{"d_model": 224, "head_dim": 64, "d_mlp": 640, "norm": "layernorm", "tie_embeddings": false, "parallel_block": false, "beta2": 0.95, "schedule": "wsd", "final_lr_fraction": 0.0, "seq_len": 512, "doc_mask": true}
MLP neurons of a small language model. Each row is named by its layer, matrix (down: output weights) and neuron, and shows model dimensions 96-191. Each number is 128 + 24 x the weight over its row's rms, rounded and kept within 0 to 255. Numbers have three digits each.
After each neuron's rows, "fires before" lists the tokens most often just after its 100 highest values on Wikipedia text that the model never trained on.

L8.down638:155130129105149122103131129154132150143139132166151108134124126138069095133127139101122095105136128123096127111104112136154127102145108094133126156121143099129140151144112112160146092160082106190107132166128112157128143131133143095107152124128146121141162105110160134126081129152139118155
fires before: " |", ":", "|", "."

L8.down82:131143101092131103127133107109128119153136128132193153126163167150137114127142121146144164150104140133153128078144108135098130123147141100079120135176177120111128138145133156137126126134145130135121100106077104112118120156062170196167137128059119128135097177138131150139138127094117158128
fires before: " |", "/", " (", "L", ".", "E"

L6.down520:129174106137173115128123131101147128115150125126118142112141135169104132132127121098129137157080157075134119185093129096110161114102127132097082089123153126144099110112116093153223109110177127123159149072115064156098130170112119131091134126114101130092132108145117070140121125136124110181
fires before: "\n\n", " The", "\n", " It", " In"

L8.down224:113132088128139114111086147112141113146102093153132145116119137144135163120138113101129099155087131151115119145119148121136189109081107093064110138149155128099127128180165124127156085096171140118160130089165098125084105133129136103105098169106087157104157107141138119175139109168110092154
fires before: "\n\n", " The", " Format"

L8.down206:138131139159146137153131139127140089109117142134099108120174097120170166156124130097117105194120193110149136124130130103107152138120122128092153105141162146089137101153119133087152104130133128113132121103129128088063109129122142161088081141130161142124092135103121152147135115120119110156
fires before: ",", "-"

L5.down205:147135151144100135145132098084156180180126095089115163152123144131106100126127138135126180134157125101127122129115116083122153099099113156119116145175108129123141140173151118099101092144120147096164129194081115099142143194155155124148134121122160149145150141120167088134128136155118125064
fires before: " |", "  ", "|", "\n"

L5.down448:145089163151076155124146123130115149086155118092138165139139132107130103089132128124119140127123143102165141162139133125127131077150140125137137139138105138092150132168145157112138109133093109163164185131114116105124152143102153133126122083134168099116145115103115154143132095141102166123
fires before: "-", " |"

L5.down228:106136135099133153126088129118125119171112104141115121141130141147100129065135114111157156120204159138118136105131138096167136166122118129124164120125099115152147121099071101123133116153115107092104143169166092106119127097158147150126109110162138141115159088110118059134125183103107161145
fires before: " |", "%", ".", "0"

L7.down397:127145140089117138133091149183149077155137114163134164128120150134173117131143092154151113116136151097091123120179154111137149167139111100070138143101123119151143128116131147114138134111149106153085127117157060130126137133175097109106129095134115114117171061113136163134091113104159115156
fires before: " |", "\n", "\n\n", " (", "|"

L6.down584:118160080139118102165077113133144090104155162140079142134127123146142169121120117136129129134125179146103157179091141122139141148084087126086141097117131161146145121145125157105173124108147168153104131148129107134115148135118141160073152139159111112115137098134168095144132159143131138128
fires before: "|", "\n", "-"

L7.down271:103124124116147103146142105145154097091152156137124101101130142112090127133121116110130118132141074161127133170126133165159127138102129140174109104106103167143101154184116122110164131101102173147149128143111124172067122116097136143066147153167075140112127164140129131138111138161124134150
fires before: "=", "In", "On", "The"

L7.down214:169099097158102137120095125110155101141123161102128112126148143123110152130088140099134118133125184119116159140161093140134104125167122121108169126136097109166126127120123131142076125130135158085155095120100108115180103111122120117110084102154089130142157158082168124089113097128146123135
fires before: "-", "|"

L7.down600:119124112117144124167155103135144117137109105129144142080123104125099165129134137163122160133109139075106136126171157089118121091172120111088142097091156094128135105091092155145137104082117123158151169126157094121145155153109105160130120127075121124154135137135130128159114060100177126111
fires before: "\n", "\n\n", "CE"

L8.down513:091112114167137140179108125139151153114121080104140132087161090149166145151145131135165131143104156114156131129096122123141105077133073053089140086128144131118139134086125138108124112149145090136111122113116116116110155144109150116147104134108106120132132134151123156124145115107147137140
fires before: "-", ","

L6.down46:120157156114100089132116137141147085111137149125136130113161126128146140157124112084111137115123142128150103152180157093113108147147106106135102118146160126147125173147166127150122148166152121136126141130184162133149155121099101100133102133105160108125114069139116099154120138104145114124
fires before: ".", ",", "\n", "on"

L7.down279:121165149140111120123106131125125112117169128142128163151121119120105179108139119139077160114112161090126149101157140093116170101101153096129132132121116147165168072108105145199143110044113136152126163122150090119151157117158138153129130144138094148121155122151117155133113090128132124128
fires before: "\n", "\n\n", "°", "."

L7.down229:118120202130138132130129186123146134132132127104127139077122109158149102137109071126134138127131041106140100143114092133135173150108143150101131107122123112119112113158151122113180135141084155120125144129179102087142155106112121140130142130124136103159153111112084129125126144103148122135
fires before: "-", "\n", " as"

L8.down476:134140100118134103116127138151137109096154131110136136131127141109111148140146140119114108092110112119133172177105161141163109161093117137110120149129141107115093137110131123102105134143125095154103120122117141138129104161179143091170148138111143114148126115125152104091085150116147126099
fires before: "=", "y", "s"

L8.down161:123125112173100168115121100097131127140108128135158078143130193135113171113070137140159145141156159092139113082125090166105102144178151146159132187099112113139134113126145115092102093135122136141141130114137122108092149176143113145136152115133167138122085121162106154122131115141125118133
fires before: ":", "″"

L7.down238:124105146145146130079129150117122137146112045146111144166147122136094133130137095126131118132149030135138103112079151142116134156114123145120118129122137113132121159121126119109122120140140148119144151135137142145115123128108127125102139137150000120119113125150150117111118125092147137124
fires before: "=", "The", "|", "In"

L7.down316:115148099121146124123123112138101149135140143103117131160101151126130169130178113130150160089168048153108110134109113105130133166155106117138119113102121131114104141138113172149197135133164147121141155145142137121108130123101121055116142144098026159116142133137093139134142148116131125161
fires before: "="

L8.down553:120175118116149109119162122145111145150155147092165124120132150149133142156152098113159141152164122121078102112077139138080115111161120153128140163100096112119109133127137134100108112140146087154106122104122125105205129137143120118193120101115052126118146125131156168111123143117130144162
fires before: " |", "|", " %", " Votes", "  "

L7.down320:160150158137166136137090129166159153171175129129150112141107130119186151159093123134122109086178151105146169123177088108093142152147146154103173099134113119137151132150104158127160141136096170128138112136114055102085127147121120177122120137183140104155153134114160135106103119117107139118
fires before: "\n", "-", " 0", ",", "'"

L6.down255:185128163077162112099137134160126114121156121110120188123091153157107124129143136092120176066123127144109153131148131123139144111153125080109132111112120162127124138140114153135124119100099172094096118129162119109127110128133119094090126158137114137144117137088125170128115164163174094131
fires before: "s"

L8.down613:136082113102158139151136129136179124104134102099107134124168079132102139143141137171141155152074121143107105106135114089129099087143140148173127143134160131148103116134106090150139130102125139157107150149120069096150147113112111159117155105123081105119114166163121121173183138081109117136
fires before: "\n", " +", " –", ","

L6.down356:144183115121132118179126123093144095151153137144123139107145148117100119127091137087125122153066164087133145157119108103127140132097153129114132127099153129158128112108118078156189127109184126156127155084133118133132130166094131132097117143131131136101109107132122087102138091138124101131
fires before: "\n", "\n\n", " The"

L6.down428:161121102106122136094100149108141071132125124079149106099133113124141143185149124103132105125168126114090119181136145092141136128083119100088102122166114126131156148132144104147120118122151112121096114119157156126138136152111121112135116156118089159131125096136181131161126123122139083122
fires before: "=", "\n", "\n\n"

L6.down222:131115107112164114128180154138142159125170065157147128106129153108137117151161135128140133151094066149146119082167116152128137114108106083122169168128109147077152146118114117136090118109171120131103078116100174136120098134117132124149103138123070160150122114131091132111138113102145108123
fires before: " |", "s", "–"

L6.down287:143088115111136112129108123141175114136176077165164100110139107128117140155103100134139115105128125144129100143096101146130124128143138111139129117133144113103115121161137128129095151132138117106144116127089147144127077128144110131144134123084079129137154136168163114158142169121154106167
fires before: "="

L8.down595:185167136120111142151188067153156148103111116162118089090153101123143135118135131080085118117135072170135084148127103125110105135132095089136113108118101131138133152150147132120166118106132138127157090127130113117162135129078153096123091122117093139121142144122137123138143132135149113165
fires before: ",", "\n", "\n\n", ".", " and"

L5.down466:122099170106103138100165173099129175119157108052146124141113121086152116185160127163134127133137128108157144116145126093134149113147108159086104171160174169104133148098151149111125124133124099156130123129105168109136159172094164117127156156109142146142122126107150129152120062139143139180
fires before: " |", "|"

L5.down227:118107131138048122146153130124139136146125112122145148147134158142135164101130126134143161133132162135102144163129134080134114113080119120128111135145128110125145100129122158156172123116107193132135160165096122122167124149103128148113164098122148142142152081144116109158125131181073113137
fires before: "|", "-", " |"

L5.down487:133134127122118129151139123125136127153092136098151127104141137088177139143128095154113115136086075136141165170142119120116131101121111140095142131102157103121147135121122158124120091147126145151124104118091120158104148093134119108161128137090058114185117101139136125148132089132170134140
fires before: " |", "–"

L7.down195:143131129138142150154152118116150166131106095127172116102081118150138120134098100124153147127161086156128115159120118113111119116111177104134138135164101142111156137159144095168155135137129149139148125091152086127116120132114150170157135145127112117154142124134150143146068098134115115149
fires before: " |", "\n", " %", " Apps", " Goals", "0"

L6.down216:150134129102187107146068111110104117156082129120122137127125109127141132131169147155122155087137174117095123158139113114105085097104136130109098136121109097134132140107075120112129114149131126165152182166100118130105100113150143113094151086167160120147144117114129096146105158119104152127
fires before: " |", ".", " %", ";"

L5.down399:104134088186138131122109108110159126150157116146105151088121111134109123156109145097168143177093144137108099170084098138137146129086133126131077129134128171160114121156140104140171109105206135135167152093124143109097083157102154114087171118101080134093162127166124064116112144165112106110
fires before: "\n\n", "=", " The", " In", " It"

L6.down79:145125121097121126127137179133128143178084131126143135135109118138132132133116122128162135134122129121128148112085100125103111030127148144120086170133104102084155166121132153114160158132139116142083136135084154159107107130108147138150111147112113143134146120119124105132112151135096170101
fires before: " |", ";", "5", "P"

L5.down561:152141145149101158181115148151122140170119132136144132123132133118144132104144119108183089111118164118130138165061092135138133109116171142096088120078152145140160117137102145158144093126082134129093142091096136124122111167145142151144113115192164098133115111184150089117124156140135136123
fires before: " of", ".", ",", "'"

L7.down78:130123136130126094143156111125120109114134144100117142125159148117103127142112109120127115124135004125140120126147156111147139147134110096159144159113145156133097143134149113096127141148093128154148111152115115117106111128129134122105131105129000115130128139140114132145107141177134135139
fires before: "="

L5.down440:089085134132147099164142124092128121108146115151127149114166075143121144137113129168105176076097101107142134130098124112122124084137127132184124150157145128123109149102081147143144150118139138097131099121134132124139081083129162140152120134123050140170130137109103163179116115157108151112
fires before: "|", "  ", "\n"

L5.down27:148113138129171118111134106059107140122099145108180124126119103147153090164154122187113141119109151122065147149174107120148111102112073091093123149138164149151128140113068120138126139080180136082112117066166094093120165136131156143130148116140148135146136087138144099131147150145129114129
fires before: "=", "\n", "\n\n"

L7.down41:129127144114116114101161126107111098126147114137125120136141115134105129156145116115113133130112028133123130144126118122168160113114118142129118123139121132130110103132099144137122118127141147075125080092125159143168099169135161134121117117098056129140132128187108137099133101152093104138
fires before: "s", ",", ".", " |"

L5.down490:100075140150138115072159157145109098123110151149188151148170100139109112117131162095094145092099124117123131132131135143153130119105146075107141118145106137105121147108132129113124139127092130128143131138140105162097155118145166162133159107100138143126150113120115113074068132121105144084
fires before: "=", "s"

L5.down64:151085136128139138118124102162136111168136152135125151108136101129121117131112180106121091142124150090108138129080123134143157111155133130095152124092092142066159163159150145100189133129085117139113103119127122158113151119135182154130061103158119134121107154178110120083126122133127145085
fires before: "|"

L8.down22:172121127119090145152088109121152095159140083151150129162139091134110121116127087131144123128120152155156137131174143124145120105140157151098154144089139131153094145056155126112122127128151096133165122121127081135126143133090136117147148104118116142148138118166138154144125127116124173164
fires before: "|", " |", "2", "C"

L6.down170:127138147174102097120157150148111154141138096139132143099128161109132090137131107165169132150142132155101123119126115090116149136154169136098144150151130124117183122144158164124119107155112134146121136115118082077083144158091130156125136119104129138128089160096112152090138123110085119142
fires before: " |", "|", "\n", "s"

L6.down141:156045135133140124129165120147115137122108089174119075117139122115089151113130144181108151113143131146115087121161129144128101153137071108126124147120108105123132145166178105123088162146104121107144114124077156155134090104108117133097155154141124125131157134122149161125062144115148131133
fires before: "=", "|"

L8.down556:149082138131165149133122146126130054128154116108109138175149117132155153124137095146111128133112131115164146105138111147119143121141076135120138140124140095120126130100148130110108124129131153127146111162123123116146106121103132119145108137099060108126104138093116128166139141122099131106
fires before: "-"

L7.down116:159091097141133105150122117112119080114144132163111126142140152106122156114152114133132146125153091155174107114168128142137127157138107147127145137123132129133083127143133113148141121114147151144156109163145135143128137123139162108154121115121000136136115138124121098168116141149138144133
fires before: "-", "\n", "  ", " 94", " 5"

L7.down393:154160143140156141147144157150140164121120131080116128099149143155127152127134081109141130142110075167109112136104143126144113157158123164163188125083175118139119135151162118132122140146144095114121126115071143107122093102131114144121116155142045084124118125167112135097131084095144134111
fires before: "=", "The", "On", "In", "After"

L5.down574:130081131117103113121136114139119110139162096066091159116100134118124118098140123132108141158112115133105124106145148133123167113147125128159132110145137169150142138114123110114135120099170156137130132144095142159169181106110153152116134104090088170120132131111122090121150095141138103137
fires before: " |", ";", "'"

L6.down28:126104109139148118126165157126115149129150092105098094137118122100123102166112144101137159100156077163131117110114140147125118169138116147128147101156160129118098136152151121088117123128135117119184093098098181105097099080097124152106127118083000109129114123133148128126129162111118146167
fires before: "="

L8.down57:153094114116126156121145112143129161133126169124125121093149166146062191088116160116133127124137208129110153137138160163107100148138112115093133137134116109146145141136119097168132112129091161140125114145115135137155114135136157131096127126158119130134120122118178143109087117139107142101
fires before: "|"

L6.down128:120108109101152160132076092150101122170145112180105138117135140144130107107142137103124138123181109133102136095110144134112109146104112138147130187134098132112143096142078151068136096131145129102060145108176116069108138144144141135126125103167144140140156141147127160142144141149080141129
fires before: " |", "–"

L8.down580:135080148100140102108140130141153084111173096155143149179142146137122128120099096109109106097109162111142126113165095160158120174144142148135146120120094142092115104075127080123097133149133102128120095145092113110142089140166130113112171107133097101093135139092139108096134145095088158126
fires before: "=", "-", " |", " 0", " 1", "ren"

L7.down297:103111103159093093118126130122120147132136053126094125129102154119065129147123110068110109129137102159126103151143115107128151120135145099178142121132103134140149109117132165129159122111148146136172151125133167167106137134124118102089134098140033148101158150119138107124138138135134166150
fires before: "-", "|", ":", "S", " |"

L8.down524:107148108128153099131086112161169099130126133163098134139134190161094164065121118115131115145105157113115165137141140132086118172111120116097139106106124120144141132134118124201149123154106136108132109137115107141127141138129169110132139156172097129134110120101190123101121162176150125163
fires before: "|"

L5.down211:129130130116142149158144116134100122156110144121168112151144153132097109116111132110163136141152061118130154113110100083108132094109142117127142149145119119142149143134112141160127142134144149097129164133095143099104125141103100135130163128141091146136149137133127112128128145171150136118
fires before: "=", "\n", "\n\n"

L7.down213:118106133138157150102103137112132157140141055149093156112116091119142155121137123159140090129133195088118132138107128163122132126114156150094118145117143096089149084156114129108144127074091132139126098092108108127077136141105173163104134100153190129116120090163167128121129180103131181110
fires before: "%", " |", "N", "°", " older"

L7.down378:133152114157151134125123121130151114113147128119121133150129170132102144123110104135101113141109026147110106126118134098145146156136107079124149114114124127147144133130158131151138126130142150115164095140097107126078112092190124134133120138128000103114152122156150140144129137145126124121
fires before: "="

L8.down488:141138164097142128107133139158083158146085171141189100158131091153120140132113173164114117125140137128117096122117117142109136124185120107132144176129097095094083146130132116136140079095115070134100128163132096163122084102139147143099147134128100135163157140137138158104098144101151157134
fires before: " |", "|"

L8.down66:102096109166095159085131094140083141129108117152150139095129135118088138124096093113110155105086207134119143114107108151145139163173155144131150190095121124145130148133128159135133150128152125124111125084107115104110153129161155109133119124111095120133172147099137170071182143132134146180
fires before: ":", "ba", "ğ", "ara", " ("

L6.down454:142130141146132123124144114126107150113134134136093112124142124133097122107135135133120128123144000143151110151155125138120122147110132125136137132127121124133124154146124145125142124117119152117161140136123125130092122132130143125104144130150000121080120119128125131126104155121142131159
fires before: "=", "In", "The", " |"

L7.down272:106141166087108149118126147197129160185107144125172134093129141109104105122117137120125094133128140075069117139123127091130129127126140105105136159120108093152177159144107142123123104142116122128088126128102141134092115130179128170135110093121160138145157127078138087092118165151121140110
fires before: " |", "|"

L5.down544:124133129142100127113148158109127100153125132145129126151121189167102138102085125145114123149177165114149155150136159122082163088140146091107115122119124136112151151145167143146172131101075155144181179125133128111137135155119115134109099148119150121117115100133137126090111119131113139101
fires before: "\n", "\n\n", "="

L7.down160:117109124139082138102147117140104125133131155152118116133102166139070131100118104129148130117168220169137162150152150145127104142116142131140150150129096142122166134135158133124134129128107113125104112163112134134163145108113138127128114089131107125105204121109153137088119161154136118167
fires before: "-", "|", "\n", "is", "e", ","

L6.down621:140116107120138153148090117131142159123128089149159110087135119166170107143136118118134141126101095134144116132079126134164125135095101098107117114125151167109123111162145078127101127167144142111122139153158126122149134143140123136148093157138029161118149168178118121163164127134109105130
fires before: ",", " the", " he"

L6.down206:158105105132116093123149132122161138138124121119148108105131176120057097117126081118103144118148163152113104173122085094148169102137149091155158102096159133108130118154156163133148151126080111148167140125064148142139131120114152150094106169094146127149115119127148140121091117099139126144
fires before: "-", "|", "\n"

L6.down409:095129095086150151130104122133142100163136167127145139106101130135132144098108185104105138115122131121092145094132136066166132132102134096155153120137115102134134143124112125128184118131150086087066154126175122122136091106154146168167102105154116132108104123122097109104145119114097135140
fires before: "|", " |", ".", ",", " ("

L5.down85:153134108143109118158107153100118121135148130097116128136149112114162144191108088131146081143101153124154097136167136111125191124138083149116128120130141140132097138140131147153079133123168116131131088139088150128153106082122132185139105103123097132117134097142133089143136082143155111134
fires before: "-", " |", "|"

L5.down263:174170095117156116150117112152179094113138163159127109116135145157081132119140121109156135110111133164113144165108139097179095142119116113086155093154086117126117100126129145164149113113108108120134094111101082137136179122155155168182085121118131088114148139126123091123100148117105137123
fires before: "|", "-", " |"

L8.down582:122106141102155144111144148111132083109162103143120122136169137117091121142119140144126151134088139127142128113150101113130158134107109154129120112126123150080108127130146138127116135125139123111142116118110112132138112108150137152146117164143025119141129178094133080174130135103125102116
fires before: "  ", "-", "\n"

L7.down277:120159117107116107126121135174122127199118141173148133116119138116137130115127134132127105106149088098114125148106126089118108071139159115137116135142114086146172111158084154152138135153105156118109157151110149126144133091168125087087146113127163102128144144134138083108123149153133137096
fires before: " |", ".", "rib", "a", "%", ","

L8.down549:093120164137118104132126111141150101158106143103124104164119121121099136111088145123101123106151175126109108101136111150153124117148157111143112130111132163130157147131136125151150142119126162151132106116117184179137152103179097114142092128099110120110138166090112118110107118131125090094
fires before: "|", "′", "-", "."

L5.down413:116123153097179079139134081123104108129145141136127104134119147162186097140094134077108078057090113104084080141130138118150162125137121133065102109138107139154139150185127119116096135145092125104165124145173144130159148137122140113111104164156126145123141114148105149126127107154126112106
fires before: ",", ".", " in", " and", " of"

L7.down175:128150155113162174118123137156152132144133112124097122158127101131093064124148099119148112121181104132116113148133148123077140135111166122139098138152123079126151136141151158154136125133118155136090146088113134145091124097141113127116108104142108163123104107123130130094157139145127139149
fires before: " |", "%"

L7.down21:130117159100167088103171103153106139117133147122106123133147123111118145094148111183146140123163127131136127109127143164135113190108126164136142146125133128129113121105130083121076157179106075128131126128125158116139090151119156095109131135186077124165132154112112157116087153119123141111
fires before: "="

L8.down542:136099145129144167138134147191153148101118149140127148161150093123146123152119138160114122137117139171150152131136155084101119153120146077075140116134149111138130102154072137108134140125149119093146117134145090159110092157167139120125140158128154140138115125074092124133127133143120096102
fires before: "s", "un"

L8.down536:132133107133126075123101133132178137133154128144144105059112108145151128111114097109158104146096060146140105159134165102125177132130077142122104123108100134133119136127121115147150162086167129099153118142174077155145120149136118117086110128100080135152123140122123102149143133156111104150
fires before: ",", ".", "\n"

L7.down343:165061136109097183084138121155119164123120104114156116139119171131131144109153114105136119097167118086135150126156151149099102133100095134117155153142133127114182078127127106058131131140083101175116099129090111131138144145103138134131114110162151151111117118122133128136145139112168141098
fires before: "%", " |"

L5.down619:155167130147130097124144108117109130121111139131108169119154100121144132132130126114143138116118037124137146125173116096134144161132139130139135108143149136153099118142105106127117117121096141125153147116122117144079132151092130123072158134131060141074108098128148138097111150128136163133
fires before: "=", "The", "In", "On"

L6.down327:115157116080074122107154110145159140130130131151126114174147144125143146111162170130095130080126163142142142157132158110082099138132093115097141151150117110114140144136121103107163156114147096130168143123120078147089154150117158142135120087141185139119151081108158117102142158142129109118
fires before: " |", "%", ".", "\n"

L7.down219:160143161137120128154133147063154124143107113135095151169121133142096151136117121132121120144077123102126154175138132121120149095114138121118094108129187154170157109146104082169192104128133154161146119128131114138121159148105101154126148115126136174132111096105104095119106102140117095139
fires before: "\n", "\n\n"

L8.down464:143175099139142115138148116172108134089122111102138142140113121142128162104134113110088105104145140116157163105165139122136142134114121125126086072142154125095103118150106165119135119156141123164125083126116148107134098166165091146131170135134154141148136126101129142130126147145124126161
fires before: "s", "ng", "ran", "m"

L8.down214:211081135078140167069160134136146167139106080122128163131132106149078111137143142153173152100106144139121136129148106156105116117108103183125161142142161112125104109120136128081089128114125112135144132165150073079108140147100167149121132089138119147140147127104109124157116133121120133139
fires before: "|", " |", ";"

L6.down608:115135101093132113143127112131156128167102157110096163144144136128187106162119149109131134087111164136090110171139139132118181133104093138104151149150117130163150113147089135116167084111158105133134098144161121137133131122135125124121125129122148136127119105142129078160144122177089089125
fires before: " |", ".", "\n"

L5.down71:137108126106123117134124121107137144120135131145104100121129151136104143087170106096127147136160097148146136153138130101152128132156146121117132110134112102161141144147112080183107111103134131143181131112136137151103141157079147100159100131104052157112159123116165129131132101171133174155
fires before: " |", "|"

L8.down263:172124114112144111108111082128105101135097188147120108158122153128123140131095100153143118098165187100146109127087150124101149160101117125101131169134099151118110112163115101116134103115145146120105109132077134132150145095149125106164130121148113134144122161104124147136134151103153097114
fires before: ":", "′", " |", " votes"

L5.down262:118110134124121109158137123148172111115137155130102116123110126130094131120134173120130154121150136146131117120156099134158113129150126113151161109133095123142133151119134170094155108112111121137216161155136148183126167106170143143127102134137107153141130190088124124168100102131090129092
fires before: "-", "|"

L7.down79:111147130121141140133142146156081102156171068124130125121135127142128128145087148124086157104128051139108120108109141131153101156128108152115142099152138116130138131128136160141175143141127126122170112130119183106075129117107118108087116139121000111098112137156113092121130132113124153150
fires before: "="

L8.down199:143151143105133123173127109125187121150139168136151156128135141147117120108141147117137126137134123125167148154140122152149143140130192126117114091129116097125117146106149121125151099124103140158144117130099101145087171138120159131119103116162158128115115104156145108122104130150133127147
fires before: "|", "-", "from", "with"

L5.down153:127164156111129177150122120143134146150162132140121136148122140113160120141107107129135137138109068123150137123126160108147150128140086145082132133101117140130119133106124128100118114158149119127135136067144123109108089174102137117155140141110036135112174128143148146156123118121152061107
fires before: "|", ";", " |", " Candidate", "\n"

L5.down136:109110125102143088147126155084128102152164122106126135102138159108118116151118133112130153108072150120133130117120091112129131141136119123140110130140164116117153128086055151125140137113192110164128104103130134107116071132094158181101099098122083109167116104112104136098102123136134131110
fires before: " |", ";", " 0"

L8.down382:131124113148100081159134144099131074120146109136117117148131133117115084121113087120122111126116189143164140130093092053143143143090133130151124132109105157108126087139144149123133127124140142144137138155147099115203111123146125162111123145124033101149129105130192102107143114120166129140
fires before: "|", "-"

L7.down458:155104142150131119110117161121127130158090098102115127156116109135162115140166097111143112096112108119166157143105140128114158106139144125107180154083168104088165127168170116122098108121088121162107129092103126150159116139119093171144106153103090143160108140124149139116183144102151139171
fires before: " |", "%", "  ", "."

L5.down13:128145114130145107141109137115119081092159146158073140128145077164093151144102135120096136106153146082134172124111131119112135119107092143164180169138131151120155143119091139074116121119140145103140120154137105125145147084138116139117074171122093140136136162141121153150153125173112158136
fires before: "  ", "\n", " Si"

L7.down334:127174139105116157137090132130106134129145133166139108151160128139115132102126113140078159151109110110100101101119145102126140147125109120126095092113124145152091114109096105126125134105154162153144135156094120131142142082142160127103154125114159161124119119070142098140116135181108080105
fires before: "%", " |", " km"